{
  "d_mlp": 832,
  "activation": "swiglu",
  "init": "uniform",
  "init_out_by_depth": true,
  "lr_head": 0.00561,
  "seq_len": 1024,
  "dataset": "wikipedia_en"
}
MLP neurons of a small language model. Each row is named by its layer, matrix (down: output weights) and neuron, and shows model dimensions 0-127. Each number is 50 + 15 x the weight over its row's rms, rounded and kept within 0 to 99. A neuron's up and down rows have the sign that makes its largest values positive.
A block is one neuron, or neurons of one layer that tend to fire together. After each block is what it responds to, as a language model described it from the Wikipedia text at the highest values.

L5.down22:37 67 58 40 31 44 53 47 54 23 65 42 47 67 51 71 65 62 33 59 53 57 45 54 40 64 47 55 38 62 48 22 51 84 42 36 51 65 64 45 64 99 52 53 59 57 61 46 42 64 36 84 39 70 56 58 59 45 69 26 47 61 70 43 76 65 59 36 34 57 45 45 72 31 34 22 26 76 49 64 32 37 49 49 51 58 56 51 29 49 63 51 50 64 50 52 43 52 54 58 56 61 30 55 58 43 38 70 52 55 63 49 21 71 47 53 22 51 72 69 72 82 58 41 82 69 76 61
L5.down62:52 58 63 94 40 72 77 55 60 35 66 69 69 59 48 42 33 30 65 33 18 40 48 41 29 38 50 61 53 93 64 21 63 74 67 53 77 50 67 41 42 45 28 75 59 52 75 41 43 48 59 17 35 86 52 53 43 59 46 19 52 47 76 55 56 56 39 56 31 20 36 45 45 36 35 44 62 74 41 25 64 42 36 56 44 52 36 55 10 25 68 64 50 63 40 49 33 92 57 71 25 56 51 83 52 78 25 56 49 52 65 48 43 67 46 57 56 53 51 46 46 81 52 47 80 29 51 45
L5.down149:48 62 40 31 68 41 49 74 37 42 44 56 52 50 54 88 82 57 60 57 54 25 43 56 22 52 69 38 28 71 39 65 50 32 59 85 60 51 60 37 51 53 53 69 55 45 62 70 24 41 50 51 45 59 79 28 40 45 56 42 59 41 36 48 54 62 46 77 76 83 64 73 33 48 56 52 48 88 51 28 40 52 53 61 49 40 49 63 53 48 45 38 46 25 32 73 53 62 78 56 59 37 21 48 45 67 47 43 79 64 51 58 43 28 70 65 33 56 67 46 71 37 32 67 73 31 49 40
L5.down161:53 73 51 58 50 48 35 40 52 42 70 27 50 49 59 52 48 66 45 43 69 52 51 61 51 69 56 49 60 57 69 72 77 46 55 50 68 45 36 31 49 58 50 36 56 45 35 46 42 42 60 42 54 40 56 53 52 83 63 48 45 74 78 72 46 35 53 41 19 41 52 38 55 67 76 15 41 34 43 73 62 47 49 21 23 82 70 34 71 61 94 72 58 45 60 57 47 43 28 33 40 67 72 82 53 42 47 43 71 42 42 53 36 79 61 33 51 25 34 83 77 29 44 63 49 76 67 63
L5.down167:50 32 63 55 52 57 82 59 41 84 45 43 56 46 31 45 57 48 21 68 59 28 48 44 29 93 59 65 47 58 41 64 50 16 54 42 36 56 41 58 66 46 41 65 70 37 45 35 49 39 38 39 65 63 10 35 80 41 62 53 29 14 48 57 32 64 63 36 27 50 40 45 38 29 73 15 47 50 75 52 65 48 45 35 81 44 59 31 35 38 47 54 75 48 52 45 54 48 74 39 55 55 54 79 43 43 51 48 60 48 44 57 54 58 28 49 19 39 58 30 24 38 52 28 60 77 64 34
L5.down261:62 25 61 38 27 46 44 23 47 38 57 55 52 59 49 41 32 33 50 62 25 41 40 57 59 49 56 33 45 27 57 47 47 63 46 45 57 73 37 29 27 37 55 66 73 49 48 72 42 52 64 72 61 42 58 33 59 37 64 54 64 26 73 76 42 41 63 35 69 48 41 49 47 30 66 44 40 41 83 51 50 72 14 28 17 67 63 25 31 62 25 51 39 56 43 72 54 63 70 62 59 77 76 71 43 84 55 58 66 55 54 34 58 22 70 45 52 49 41 46 51 71 70 73 44 29 57 34
L5.down312:53 40 59 41 72 32 17 31 26 58 42 40 39 52 59 61 13 64 61 77 64 77 58 69 63 71 68 39 68 66 28 65 53 72 57 39 58 34 63 49 55 57 53 51 46 62 53 45 45 40 63 46 61 45 50 43 53 51 51 49 56 63 69 12 64 32 45 63 61 27 52 47 49 40 49 78 30 41 33 54 50 64 58 46 46 42 39 77 58 55 50 52 59 39 82 36 27 31 50 64 59 54 50 59 63 59 64 35 53 71 55 27 27 59 38 59 33 52 64 46 36 39 67 45 67 48 39 36
L5.down330:50 44 40 28 51 85 54 67 47 69 40 41 44 37 65 62 40 58 68 59 44 66 54 53 37 47 30 42 76 24 55 32 50 61 82 51 46 50 56 56 36 67 72 62 16 55 62 60 38 36 59 76 37 59 72 45 26 51 44 61 30 57 70 71 21 34 50 58 33 48 52 47 65 65 64 76 10 23 21 57 69 71 43 59 52 58 41 42 43 58 64 66 69 40 65 36 41 23 38 48 34 53 45 58 53 39 71 48 43 44 68 53 53 37 63 72 50 47 45 42 47 39 52 36 42 70 37 39
L5.down371:38 34 41 57 33 41 21 27 36 31 54 60 63 37 37 44 57 40 41 30 65 55 36 38 64 27 36 40 52 55 71 31 38 38 33 63 69 60 60 79 57 41 24 37 45 62 67 35 61 49 52 21 45 36 52 30 72 57 58 67 51 59 29 43 31 55 53 44 70 63 40 48 35 72 65 39 39 65 57 30 43 54 82 58 54 69 75 42 53 47 71 32 42 49 37 40 38 60 28 34 53 50 57 41 52 64 29 49 44 41 47 66 32 70 45 45 66 55 82 54 34 41 39 60 52 26 45 43
L5.down480:44 50 63 62 47 34 48 43 52 57 46 33 55 50 33 48 61 40 78 43 28 35 58 52 35 51 57 58 44 79 49 33 53 42 45 54 63 39 61 34 45 62 40 24 60 58 52 20 57 50 58 52 32 55 28 67 64 61 43 73 78 35 55 61 87 60 52 59 61 45 42 61 46 38 40 02 53 61 52 52 62 35 76 57 63 21 53 43 32 45 49 66 79 29 65 31 49 69 40 70 59 56 55 53 41 53 54 49 44 52 34 64 51 48 51 55 71 59 36 30 45 55 51 56 71 35 63 70
L5.down628:56 67 30 25 31 30 84 33 47 67 39 32 80 58 70 31 64 58 34 53 28 22 67 73 67 55 58 27 64 30 58 42 24 39 56 60 72 29 60 25 33 46 56 27 62 76 36 62 48 54 42 51 71 65 37 57 36 58 33 60 43 56 73 30 52 63 43 35 45 81 63 25 50 50 65 86 69 57 32 48 77 66 63 23 35 44 31 46 61 52 50 40 41 72 51 48 40 68 71 42 54 47 44 43 50 60 30 45 39 81 52 59 50 60 46 33 57 66 43 30 58 61 62 75 61 00 54 43
L5.down680:55 45 76 43 45 39 50 64 60 31 13 73 58 40 55 56 36 46 45 35 39 56 31 58 47 35 42 47 46 72 58 35 35 64 54 52 29 59 24 59 43 48 56 44 51 63 53 65 61 41 61 36 51 49 67 48 42 44 45 47 41 63 54 43 77 38 44 73 66 86 58 42 31 63 33 42 41 67 36 43 55 09 47 40 74 42 42 56 51 39 51 75 64 52 73 51 61 37 89 46 36 45 58 64 45 62 32 55 34 55 58 31 25 52 51 51 68 32 50 67 33 38 61 60 51 43 46 52
L5.down688:40 63 46 43 36 39 80 35 60 52 77 55 39 35 51 41 51 49 50 60 61 61 15 68 62 73 42 34 65 47 23 71 57 43 48 41 36 52 76 32 54 53 57 34 76 76 66 57 84 51 48 65 53 46 33 50 79 66 39 61 60 62 68 63 69 48 67 54 55 52 63 77 52 58 68 08 70 78 47 69 63 99 84 40 38 40 70 53 30 66 56 43 69 44 57 62 65 62 33 55 58 36 37 39 49 50 68 70 39 50 47 57 71 30 68 53 61 48 43 46 40 39 44 71 31 57 45 13
L5.down711:38 52 69 37 53 38 39 50 56 50 45 38 16 75 41 65 34 22 56 46 60 45 34 63 58 83 52 68 68 57 37 45 70 44 74 83 57 60 68 52 37 37 73 40 45 70 59 46 65 76 64 57 45 43 72 37 62 75 50 65 57 78 45 37 50 53 36 51 44 21 44 43 71 80 45 73 53 48 31 41 64 43 55 71 43 34 65 40 53 45 45 38 64 67 58 52 53 51 28 76 53 62 13 36 39 53 48 72 63 46 41 64 47 62 74 59 69 46 53 21 27 66 41 52 55 62 41 52
L5.down784:63 54 46 42 40 40 70 51 33 48 02 53 92 82 64 44 67 45 72 51 71 44 61 74 42 23 78 77 50 47 57 64 40 52 49 27 23 30 57 43 45 55 51 31 43 71 55 40 48 54 27 48 53 62 56 42 55 66 42 56 66 65 50 57 48 26 51 35 55 68 62 43 24 34 50 18 43 60 64 27 57 43 49 41 44 60 39 81 38 68 70 59 53 43 85 42 59 54 56 44 53 65 41 32 52 54 67 56 54 99 35 55 47 62 52 39 36 52 62 43 44 50 47 52 57 28 53 29
L5.down785:55 59 54 72 79 62 30 50 77 50 14 37 43 57 71 48 57 40 81 55 53 71 80 47 43 57 62 57 55 47 55 39 46 45 49 25 43 56 57 50 31 52 78 70 57 37 51 54 77 45 65 40 48 72 85 77 36 41 31 62 31 53 86 47 42 26 42 38 43 52 62 55 38 58 35 16 65 34 58 31 51 66 61 36 51 49 99 46 24 74 46 47 43 50 64 45 47 53 39 19 41 36 30 32 55 58 72 46 42 43 67 43 60 64 62 69 49 50 53 48 58 58 18 42 25 55 30 53
Opening pipe and first cells of a wiki table's header row right after a section heading, such as "| County", "| No.", "| Candidate"; also odd mid-word fragments.

L5.down17:50 48 67 69 66 79 64 31 59 54 22 77 48 48 43 47 65 20 41 35 52 31 25 63 59 42 74 76 50 37 36 45 40 56 40 44 72 34 62 52 66 56 64 40 44 54 60 59 57 26 67 62 37 72 52 25 17 54 32 68 38 38 41 45 58 63 66 54 92 51 47 49 31 52 36 00 58 52 59 54 55 35 42 76 48 65 51 53 65 66 59 78 68 59 62 22 74 60 64 46 56 47 33 41 50 41 61 53 54 67 54 24 29 59 52 58 68 43 73 66 50 45 43 54 50 50 53 33
L5.down146:55 76 60 70 59 63 57 44 59 23 67 57 57 32 31 38 45 28 70 82 49 52 80 40 52 33 43 57 52 44 64 94 67 82 74 60 47 57 16 38 50 60 61 59 43 46 23 29 57 35 43 67 55 74 73 54 57 63 52 25 56 53 49 36 52 50 51 42 23 70 52 47 52 63 45 48 62 70 00 33 48 33 41 49 71 52 72 47 23 77 72 61 48 53 43 29 75 47 51 58 50 41 74 54 36 45 55 30 53 41 59 41 61 64 54 38 18 56 71 49 26 39 43 47 75 40 43 36
L5.down165:33 51 69 39 28 39 47 64 28 64 56 52 45 48 48 38 68 58 21 54 76 51 46 26 43 42 40 58 31 87 49 37 11 57 33 75 59 62 41 34 65 85 44 30 63 57 35 18 47 45 60 57 55 64 42 69 34 53 46 45 40 45 36 56 80 36 43 40 71 79 64 67 25 62 61 00 54 55 36 35 56 44 55 52 64 46 46 58 61 82 46 27 45 56 54 40 51 70 51 65 51 51 48 44 67 42 30 48 41 45 30 67 35 44 51 50 49 67 37 71 69 68 59 57 50 45 58 65
L5.down229:50 12 49 38 23 30 44 30 60 61 44 58 61 60 29 35 60 41 45 40 64 49 44 62 72 43 60 54 50 47 58 63 34 35 42 43 23 46 32 60 49 58 60 35 60 38 45 49 46 46 41 51 44 31 33 24 60 49 46 45 57 38 83 31 59 48 55 59 68 67 55 63 71 58 41 38 59 26 65 33 47 74 64 43 75 41 50 57 76 52 65 80 35 53 53 29 37 45 40 56 55 54 36 60 61 49 35 44 50 52 42 70 77 26 50 51 35 72 30 82 21 35 63 57 58 72 40 30
L5.down249:44 35 31 66 59 56 23 52 61 26 19 61 33 67 33 32 72 49 64 56 41 45 46 66 49 34 38 65 38 46 26 54 27 79 53 66 41 48 37 48 79 60 45 39 25 54 27 57 62 58 45 63 49 76 52 79 40 46 40 43 51 50 44 43 86 68 80 49 46 61 47 60 49 39 51 24 43 60 46 30 47 79 68 34 45 43 36 49 38 39 59 64 45 31 60 56 64 47 68 63 45 46 49 55 65 63 38 42 56 48 41 43 45 44 52 46 49 48 31 43 44 60 34 43 39 64 55 67
L5.down270:39 72 53 57 56 86 78 56 34 61 50 54 44 36 39 56 67 55 57 54 58 59 26 42 57 54 34 38 36 27 51 65 30 54 55 48 14 54 52 74 59 56 66 53 48 50 62 52 56 48 68 42 45 51 44 45 43 29 25 34 27 42 54 44 63 58 34 75 58 63 36 32 80 74 64 02 57 75 14 61 43 67 44 53 75 63 79 61 68 47 56 44 51 55 83 87 61 49 64 50 38 41 54 39 57 56 51 52 33 47 39 82 53 46 78 61 39 53 49 51 48 40 40 65 28 53 56 64
L5.down309:59 49 52 57 59 62 44 43 42 49 77 65 73 58 66 43 58 46 33 62 48 23 83 76 32 42 43 36 35 52 44 25 32 30 05 74 47 53 60 51 94 55 31 31 32 26 28 50 54 27 33 45 53 48 25 23 38 30 23 30 36 42 26 44 44 38 49 37 34 59 51 43 63 63 48 82 41 45 39 65 49 49 43 36 61 53 41 57 72 32 57 40 46 56 69 54 43 45 51 54 53 56 50 40 62 38 25 57 56 73 54 36 34 43 34 67 16 28 65 37 53 40 69 51 66 81 39 45
L5.down392:27 21 41 33 41 14 45 85 21 44 51 49 52 57 76 30 54 23 48 53 58 60 59 64 31 38 55 50 29 55 46 45 37 25 38 58 62 54 62 67 62 48 30 40 60 17 42 62 30 52 32 45 60 74 55 37 17 66 56 50 24 40 54 39 59 49 50 61 59 70 37 62 57 49 67 42 51 51 68 43 66 53 43 77 31 56 43 48 55 34 45 38 39 51 56 40 49 54 32 57 48 57 72 75 44 75 66 39 71 50 41 54 48 49 44 69 48 50 55 44 63 49 27 51 45 52 55 74
L5.down402:38 46 62 23 20 36 81 53 45 58 62 50 75 63 51 59 52 39 27 61 60 62 55 59 43 47 56 60 57 45 40 52 46 31 17 48 53 60 62 64 51 78 49 50 23 35 28 14 50 81 78 68 76 37 50 53 64 44 42 77 33 44 63 78 43 69 64 46 54 53 47 61 56 46 54 19 26 48 40 65 34 25 58 65 54 44 34 49 41 47 46 32 37 53 52 29 30 38 43 41 64 75 45 29 52 45 19 29 55 60 39 78 39 36 61 22 64 55 30 69 62 50 63 49 37 62 62 48
L5.down403:24 27 47 60 50 40 46 53 51 49 16 44 58 44 58 46 42 35 52 13 47 28 78 47 35 57 58 69 44 50 63 27 27 64 43 51 53 42 47 48 63 89 38 39 28 58 54 26 41 28 78 56 23 61 67 63 34 36 28 59 32 84 52 78 29 57 54 25 39 70 52 33 54 54 62 90 48 58 58 53 52 42 40 73 49 58 43 45 43 42 85 33 46 42 53 21 29 43 36 48 34 57 62 66 67 44 59 36 44 53 39 48 24 76 45 69 54 53 41 61 54 67 74 50 50 42 40 61
L5.down580:45 45 56 82 46 55 25 41 68 47 24 33 49 52 50 64 39 54 77 41 27 56 65 20 36 42 65 57 75 16 39 40 63 81 71 40 67 63 62 38 43 44 27 85 66 58 55 41 52 49 48 56 63 73 72 61 27 64 56 33 49 53 54 63 13 35 68 63 14 41 53 51 55 46 44 60 55 46 58 57 38 39 57 51 27 73 43 52 41 61 51 43 65 43 16 58 51 46 29 39 46 39 53 52 50 57 53 59 59 38 34 53 49 88 70 55 61 64 38 28 59 64 42 41 53 50 44 47
L5.down598:70 43 41 50 54 50 59 32 50 58 26 52 49 50 64 27 40 49 29 55 72 42 51 28 38 49 17 51 39 67 69 44 54 63 52 44 62 51 41 46 34 74 54 65 56 33 48 56 56 68 58 32 34 33 53 47 50 45 15 40 58 63 76 57 46 65 41 53 48 40 47 32 49 53 65 59 70 17 72 31 47 50 45 37 49 55 48 34 47 21 35 32 47 50 32 56 42 73 38 44 40 48 40 76 68 40 36 59 68 79 48 41 48 42 52 49 50 51 51 70 51 18 45 54 49 64 44 69
L5.down648:64 39 45 70 57 29 43 20 07 18 57 31 57 57 57 40 59 50 58 39 56 81 59 64 36 48 62 70 55 51 55 50 55 53 53 60 49 55 65 61 51 57 54 44 56 27 55 70 66 40 58 43 28 87 67 41 58 70 38 21 35 59 67 43 62 33 44 40 44 61 52 19 22 38 31 14 65 50 48 64 61 77 43 50 61 55 33 61 37 48 63 32 42 61 35 56 19 50 51 47 56 43 62 50 54 65 46 35 47 75 57 43 37 36 68 42 83 34 61 61 39 54 48 66 49 11 33 44
L5.down651:38 25 45 32 55 54 54 48 76 45 27 61 40 67 63 34 47 58 29 24 56 49 29 46 44 49 32 53 46 17 24 62 61 44 68 61 62 59 76 62 47 81 52 55 47 44 42 66 24 62 62 59 32 68 15 57 28 48 54 56 48 41 28 51 49 69 43 78 65 59 43 50 43 25 52 53 71 69 63 00 35 70 51 53 34 39 45 54 50 57 41 57 63 59 55 47 71 32 49 49 49 41 30 81 43 45 44 56 30 38 36 69 39 47 58 45 55 68 39 33 57 34 41 45 43 25 26 59
L5.down665:25 77 31 60 49 20 49 52 51 53 25 37 49 43 39 46 54 18 41 53 63 62 73 69 49 31 29 62 39 51 89 46 51 44 25 59 64 38 26 27 60 47 60 32 54 42 35 38 31 74 43 39 25 64 64 50 74 37 70 31 70 45 45 73 49 83 31 38 60 36 52 16 45 67 60 25 66 13 48 86 65 46 39 58 49 67 79 63 69 57 59 55 35 43 71 59 71 50 43 33 55 45 33 59 42 25 72 38 76 67 40 66 54 61 44 69 74 48 38 57 59 58 66 46 36 79 58 66
L5.down683:49 31 45 40 60 38 67 33 59 69 63 77 58 64 45 42 58 63 72 40 69 39 30 71 62 46 58 48 49 63 42 82 44 40 62 76 40 52 39 89 68 65 73 47 26 25 56 61 38 61 46 17 45 41 38 25 66 29 76 49 54 59 50 53 39 34 67 54 48 50 83 44 39 60 52 93 43 30 29 35 59 63 79 32 50 43 21 44 40 28 74 60 59 39 54 43 49 37 63 40 55 44 49 46 50 41 39 21 41 52 66 43 45 62 60 30 55 60 26 75 42 16 40 51 46 37 48 69
Closing == or === markers ending Wikipedia section titles, e.g. ==Release==, ===Final===, == Sources ==, plus markdown table separator rows.

L3.down411:58 55 63 62 43 64 56 34 41 49 58 48 36 71 49 49 67 53 68 65 60 53 70 51 37 56 45 36 54 37 58 41 59 31 84 41 62 56 58 49 49 60 68 33 49 58 52 49 43 44 50 55 52 14 57 36 56 26 23 62 56 55 45 57 27 45 39 30 47 38 47 47 35 55 52 20 51 65 61 71 50 69 30 25 48 51 71 82 26 70 84 42 46 37 43 34 34 70 52 55 42 44 66 44 50 82 44 51 49 67 45 59 54 54 40 52 22 49 74 85 40 78 42 46 71 48 35 66
Closing == or === markers of Wikipedia section headings, or the heading's last word piece, e.g. "Career ==", "Taxonomy ==", "session===", plus occasional unrelated mid-sentence words.

L4.down334:40 40 38 48 88 40 48 48 51 64 35 40 60 50 30 51 43 69 76 36 29 62 53 30 44 46 68 41 46 38 56 44 38 43 52 49 53 44 44 99 51 60 38 51 38 58 46 74 65 84 44 36 42 59 43 67 62 46 53 58 39 51 21 67 60 48 61 52 60 33 52 44 43 37 82 15 77 44 29 61 42 50 63 57 35 40 53 42 72 11 73 51 48 26 64 30 62 44 32 66 43 48 43 35 53 48 62 49 54 41 45 37 26 59 60 59 51 77 48 68 69 53 68 51 33 76 44 55
L4.down418:54 59 58 55 53 31 63 44 72 42 49 19 47 49 37 63 50 26 65 45 54 50 48 13 50 45 70 66 52 45 50 64 52 59 62 86 44 55 54 38 47 51 53 36 43 36 55 83 22 25 29 49 58 24 43 44 48 51 67 53 75 71 43 24 26 48 56 34 99 30 71 60 45 32 53 01 57 44 46 70 49 52 55 88 58 54 73 55 53 40 52 43 48 40 53 30 37 53 64 39 38 19 54 60 41 20 47 64 54 59 60 58 69 50 62 44 59 75 47 19 80 30 25 49 64 27 54 30
L4.down642:56 44 50 08 39 46 60 47 51 50 43 54 73 46 69 62 24 45 44 58 54 44 84 38 41 22 53 53 55 40 38 80 44 56 25 66 56 62 62 56 25 33 64 37 78 92 63 31 36 28 57 49 35 37 60 70 38 39 58 58 51 27 41 15 23 56 55 37 62 78 32 46 37 44 36 73 45 42 27 57 41 54 58 55 46 39 61 68 39 59 70 80 51 54 67 44 38 48 36 49 54 60 48 08 44 59 49 64 34 42 48 46 35 45 37 50 57 68 51 75 83 80 56 55 43 38 49 33
L4.down690:29 41 67 52 61 31 59 27 68 72 19 53 62 64 40 81 30 25 67 58 50 29 41 43 36 38 54 28 53 45 29 57 59 43 48 69 54 45 44 50 45 49 88 55 34 48 52 63 23 50 46 47 47 59 37 42 71 62 91 45 39 41 83 40 50 40 45 72 54 69 49 62 36 37 58 60 58 42 43 42 33 53 58 63 59 55 40 28 58 28 52 42 52 44 58 35 62 65 31 46 46 46 45 51 47 51 57 69 47 57 37 61 59 30 64 65 49 63 54 64 65 23 57 38 93 49 36 70
Closing == or === markers that end wiki section headings such as Results, History, Champions, and also the blank line after an article's short description.

L4.down215:53 55 96 61 46 31 55 49 39 61 47 31 35 29 78 30 67 49 49 65 31 95 53 48 67 33 35 58 70 56 59 72 58 41 46 44 60 67 54 36 49 59 61 48 51 49 71 56 57 71 24 42 36 54 45 49 53 50 41 60 52 50 84 60 31 43 47 54 80 74 56 47 42 66 77 30 77 56 38 42 33 56 68 49 37 69 70 31 66 45 47 24 55 41 68 33 48 59 29 18 73 62 46 43 62 48 50 79 54 72 50 52 66 52 45 61 51 71 39 53 40 54 52 43 36 64 56 09
L4.down333:55 34 83 60 35 53 59 59 45 63 73 47 33 56 42 15 35 56 58 66 36 89 41 43 60 44 44 65 48 76 39 71 73 27 69 51 60 67 57 49 51 69 42 39 59 39 40 56 72 57 42 43 54 31 68 41 55 32 79 62 31 60 78 30 31 26 56 54 58 57 62 52 44 62 64 12 70 40 47 44 56 68 79 43 46 62 70 34 42 53 53 36 42 41 74 59 39 62 48 29 62 43 59 52 47 41 86 47 35 14 72 47 66 73 45 34 26 55 48 40 49 61 46 27 33 37 46 09
L4.down552:90 30 87 57 52 55 66 42 53 46 18 50 48 61 62 42 65 41 68 59 21 94 41 52 47 32 44 55 57 78 77 67 56 58 27 24 64 56 75 41 45 44 47 68 46 57 55 50 49 61 49 74 20 61 43 62 31 41 65 44 57 56 49 35 31 40 67 46 71 53 33 64 36 54 53 31 66 51 45 77 37 57 55 52 31 55 60 33 78 49 56 44 84 59 52 59 59 55 42 34 41 60 39 48 52 68 59 63 43 43 50 59 52 48 46 67 49 56 37 74 57 49 61 64 47 65 68 29
L4.down775:21 22 76 54 56 26 72 49 35 47 80 35 50 60 35 52 44 63 35 37 52 64 71 31 80 29 58 42 77 44 60 69 80 43 01 35 41 63 53 92 66 51 51 45 32 46 44 36 32 52 31 31 53 56 44 13 70 41 64 44 55 43 54 48 30 19 51 43 77 25 36 62 21 45 39 07 58 53 62 52 51 41 66 56 31 71 54 53 48 42 50 48 59 59 70 41 58 51 58 30 52 44 41 53 46 43 50 26 60 77 90 53 54 29 42 65 65 51 82 58 42 65 28 44 40 49 55 50
Pipe separators and cell tokens in the header row of Wikipedia markdown tables, especially the closing pipe, as in | No. |, | Party | Candidate |, | Title | Details |.